python train.py --positions="rope" --bias="none" --optimizer="adamw" --beta2=0.98 --schedule="wsd" --decay_fraction=0.704 --doc_mask=false
MLP neurons of a small language model. Each row is named by its layer, matrix (down: output weights) and neuron, and shows model dimensions 112-175. Each number is 50 + 15 x the weight over its row's rms, rounded and kept within 0 to 99.
After each neuron's rows, "fires before" lists the tokens most often just after its 100 highest values on Wikipedia text that the model never trained on.

L6.down821:58 52 65 23 57 59 39 49 49 53 87 63 71 32 62 43 40 51 45 43 69 31 56 49 50 18 56 47 56 86 29 52 49 32 45 63 68 58 53 84 66 30 66 48 53 43 65 45 56 60 38 48 64 31 28 70 47 31 32 67 41 50 59 39
fires before: "\n", " The"

L6.down859:51 43 53 45 52 46 52 62 25 76 58 60 56 74 56 32 59 76 35 47 65 46 55 56 18 49 54 51 39 28 26 48 36 57 47 65 34 68 46 61 50 75 14 61 51 56 71 44 40 50 70 33 63 66 72 41 46 44 49 28 23 41 45 62
fires before: " School", "N", "d", "L", "D"

L2.down546:19 35 59 42 42 43 51 41 58 49 38 09 44 42 46 77 35 62 47 65 37 33 70 46 25 69 44 12 47 64 45 69 46 67 57 51 54 40 70 81 16 36 57 50 52 73 49 46 20 64 54 63 56 36 31 49 18 63 24 49 38 64 40 55
fires before: " ", ")", " as", "),"

L6.down183:64 56 72 37 49 36 48 53 44 67 68 39 61 44 51 82 56 38 10 41 68 51 53 46 54 51 37 59 59 47 63 48 52 61 32 22 38 49 58 31 62 55 62 47 62 66 32 27 28 58 49 60 61 52 19 22 61 17 61 64 69 14 47 38
fires before: "ton", "al", "son", "wood", "ing", "ley"

L6.down347:50 58 51 47 34 82 55 59 56 32 77 68 57 73 27 29 52 66 66 51 32 71 09 31 55 75 48 49 66 56 48 44 69 44 53 44 52 44 16 53 52 52 61 60 47 51 42 61 60 50 81 57 40 49 33 24 56 51 57 40 22 56 39 52
fires before: "7", "ty", "ki", "ky", "og"

L6.down131:52 57 44 48 53 39 28 64 50 48 45 44 57 27 72 51 69 31 69 40 56 65 67 54 63 32 36 70 35 65 76 72 38 67 58 45 39 77 40 76 40 20 69 61 56 44 57 35 88 53 46 52 67 30 56 44 75 52 62 37 58 36 62 28
fires before: "\n", " "

L2.down673:26 72 65 70 62 65 54 35 49 39 27 66 40 46 40 68 69 46 39 44 53 54 67 33 56 54 45 65 56 40 43 47 41 58 14 47 12 58 43 37 27 80 57 65 00 42 33 68 54 32 17 33 38 54 49 44 64 61 52 53 47 51 40 26
fires before: "s", " "

L6.down76:71 84 67 51 49 33 40 23 49 39 58 57 80 47 57 42 53 51 53 37 41 17 43 64 51 48 53 65 43 57 51 71 24 32 28 49 54 39 84 43 67 36 55 63 57 51 67 76 51 36 29 79 38 31 57 45 52 48 71 28 47 40 23 48
fires before: "8", "ent", " In", "7", "2", "tile"

L2.down972:58 43 12 39 63 47 45 39 63 44 65 44 61 53 89 42 39 56 67 40 65 54 45 28 48 40 24 20 27 22 30 36 63 53 46 63 60 69 53 31 62 70 42 41 51 59 58 49 52 60 22 63 42 61 51 06 57 50 32 61 53 59 62 46
fires before: " |", "0", ";", ",", "6"

L6.down74:53 29 71 51 74 49 40 40 46 50 92 64 27 91 48 44 59 50 69 33 71 49 66 46 65 60 35 48 49 48 49 52 77 51 43 29 44 61 58 52 55 57 43 31 49 63 82 64 65 59 50 27 30 51 56 55 65 42 61 44 48 54 36 35
fires before: "er", "l", " of", "la", "E", "B"

L2.down436:41 59 62 41 42 57 33 44 33 39 50 57 53 12 33 48 26 46 45 48 14 49 38 46 50 70 52 35 42 56 56 41 43 73 61 35 62 27 73 76 32 45 41 36 51 31 35 68 60 26 48 50 63 42 45 68 59 49 41 35 19 65 60 43
fires before: " ", ","

L6.down824:47 38 60 52 48 46 89 47 48 28 31 77 28 49 57 56 57 46 55 51 47 95 60 75 63 51 53 37 64 70 58 58 26 39 36 67 56 48 40 58 32 28 97 54 69 47 48 44 63 30 56 31 60 30 36 50 23 38 55 71 41 41 54 58
fires before: " the", " his", " her", " these"

L6.down702:62 48 43 54 57 63 53 46 44 49 47 51 47 34 36 46 64 79 47 67 40 59 43 55 47 60 26 19 53 52 76 53 43 71 56 66 36 46 47 46 70 57 52 69 78 53 33 62 66 53 51 50 31 58 05 98 33 32 65 49 50 58 40 25
fires before: "==", " and", " ==", " life"

L2.down178:53 38 69 39 38 29 27 11 66 35 42 53 53 73 43 46 33 43 45 72 54 43 59 38 40 49 63 54 73 48 49 36 47 34 40 56 29 66 50 45 52 21 70 45 61 44 18 53 33 53 56 45 38 83 53 58 31 39 58 43 49 45 34 37
fires before: "==", " life", " ==", " and", "an"

L6.down390:34 64 50 69 52 42 57 60 41 30 71 25 37 66 51 70 26 59 46 38 46 25 35 44 72 50 29 26 58 23 39 37 45 92 50 40 18 45 48 58 57 43 46 54 63 38 29 57 65 42 49 45 64 54 65 31 41 61 46 50 34 44 29 54
fires before: ";", "0"

L6.down532:42 73 22 53 77 33 37 55 65 39 84 32 57 77 87 32 31 74 55 55 44 36 63 36 58 57 50 41 70 47 52 60 71 68 52 54 33 36 37 38 74 65 60 47 60 55 67 77 64 41 59 47 67 85 48 55 32 50 38 64 55 48 39 47
fires before: ";", "land", "ár", "go"

L6.down33:60 67 58 33 28 42 74 43 79 65 45 78 56 53 38 59 76 56 64 50 51 37 55 49 64 40 53 54 47 12 51 70 78 71 48 50 26 56 34 66 29 64 76 37 53 55 62 86 42 50 59 29 47 85 32 41 42 46 61 53 40 44 32 68
fires before: "n", "ov", "ian", "ovich", "enko", "v"

L6.down973:63 61 51 47 39 59 39 60 38 35 47 33 32 48 53 34 51 64 80 53 65 19 51 42 49 64 32 57 49 46 38 38 64 80 44 55 37 35 59 51 62 25 60 77 45 45 45 77 41 26 42 62 64 48 42 39 59 57 46 40 45 55 38 43
fires before: "e", "ine", "le", "son", " &", "yl"

L6.down511:47 59 71 48 67 46 46 69 35 40 84 61 49 81 23 41 43 58 44 73 64 25 36 31 69 48 52 62 67 22 45 68 79 55 66 24 31 45 56 73 44 46 45 68 62 48 62 49 70 48 48 53 63 55 44 31 20 58 60 32 22 35 41 54
fires before: "s"

L2.down378:70 37 47 50 42 30 36 22 66 54 37 28 30 48 39 41 32 30 55 80 61 51 86 61 68 50 62 19 68 65 52 19 38 60 26 61 69 78 91 29 47 38 49 44 72 63 39 37 51 41 77 63 42 60 56 79 62 33 38 50 45 40 43 66
fires before: "==", " and", " ==", "acy", " life", " ago"

L6.down272:37 68 77 83 58 28 48 48 67 45 68 31 31 57 68 61 53 63 47 42 48 38 67 44 44 57 45 77 47 49 45 46 28 65 54 23 60 45 48 47 69 43 70 47 18 56 39 49 46 40 53 47 43 56 24 51 57 51 56 53 42 47 17 52
fires before: "le", "e", "ma", "ra", "re"

L6.down570:54 59 79 53 66 39 63 62 53 54 41 38 63 76 43 37 57 61 44 47 65 54 54 24 21 45 51 54 52 49 54 56 75 45 58 68 43 58 74 60 47 55 59 49 50 38 58 71 53 39 72 59 54 36 68 57 44 58 52 50 45 73 54 39
fires before: "y", "z"

L6.down354:89 82 58 32 57 54 58 57 50 59 96 45 55 93 59 54 48 78 40 70 66 54 71 32 54 55 23 47 54 18 60 63 55 40 65 36 53 49 40 42 59 76 46 26 58 51 64 59 60 54 57 42 46 35 51 42 73 51 51 35 22 63 39 52
fires before: "L", "y", "is", " J", "sh", "us"

L6.down394:64 67 30 51 59 55 65 40 46 68 56 85 72 41 42 44 64 67 50 63 52 57 45 53 65 56 40 26 47 40 59 36 55 57 47 43 56 20 57 90 65 54 67 28 37 58 45 51 33 43 29 33 33 43 48 31 44 56 59 60 38 73 54 40
fires before: "0", "ol", "LA", "ot", "al", "ul"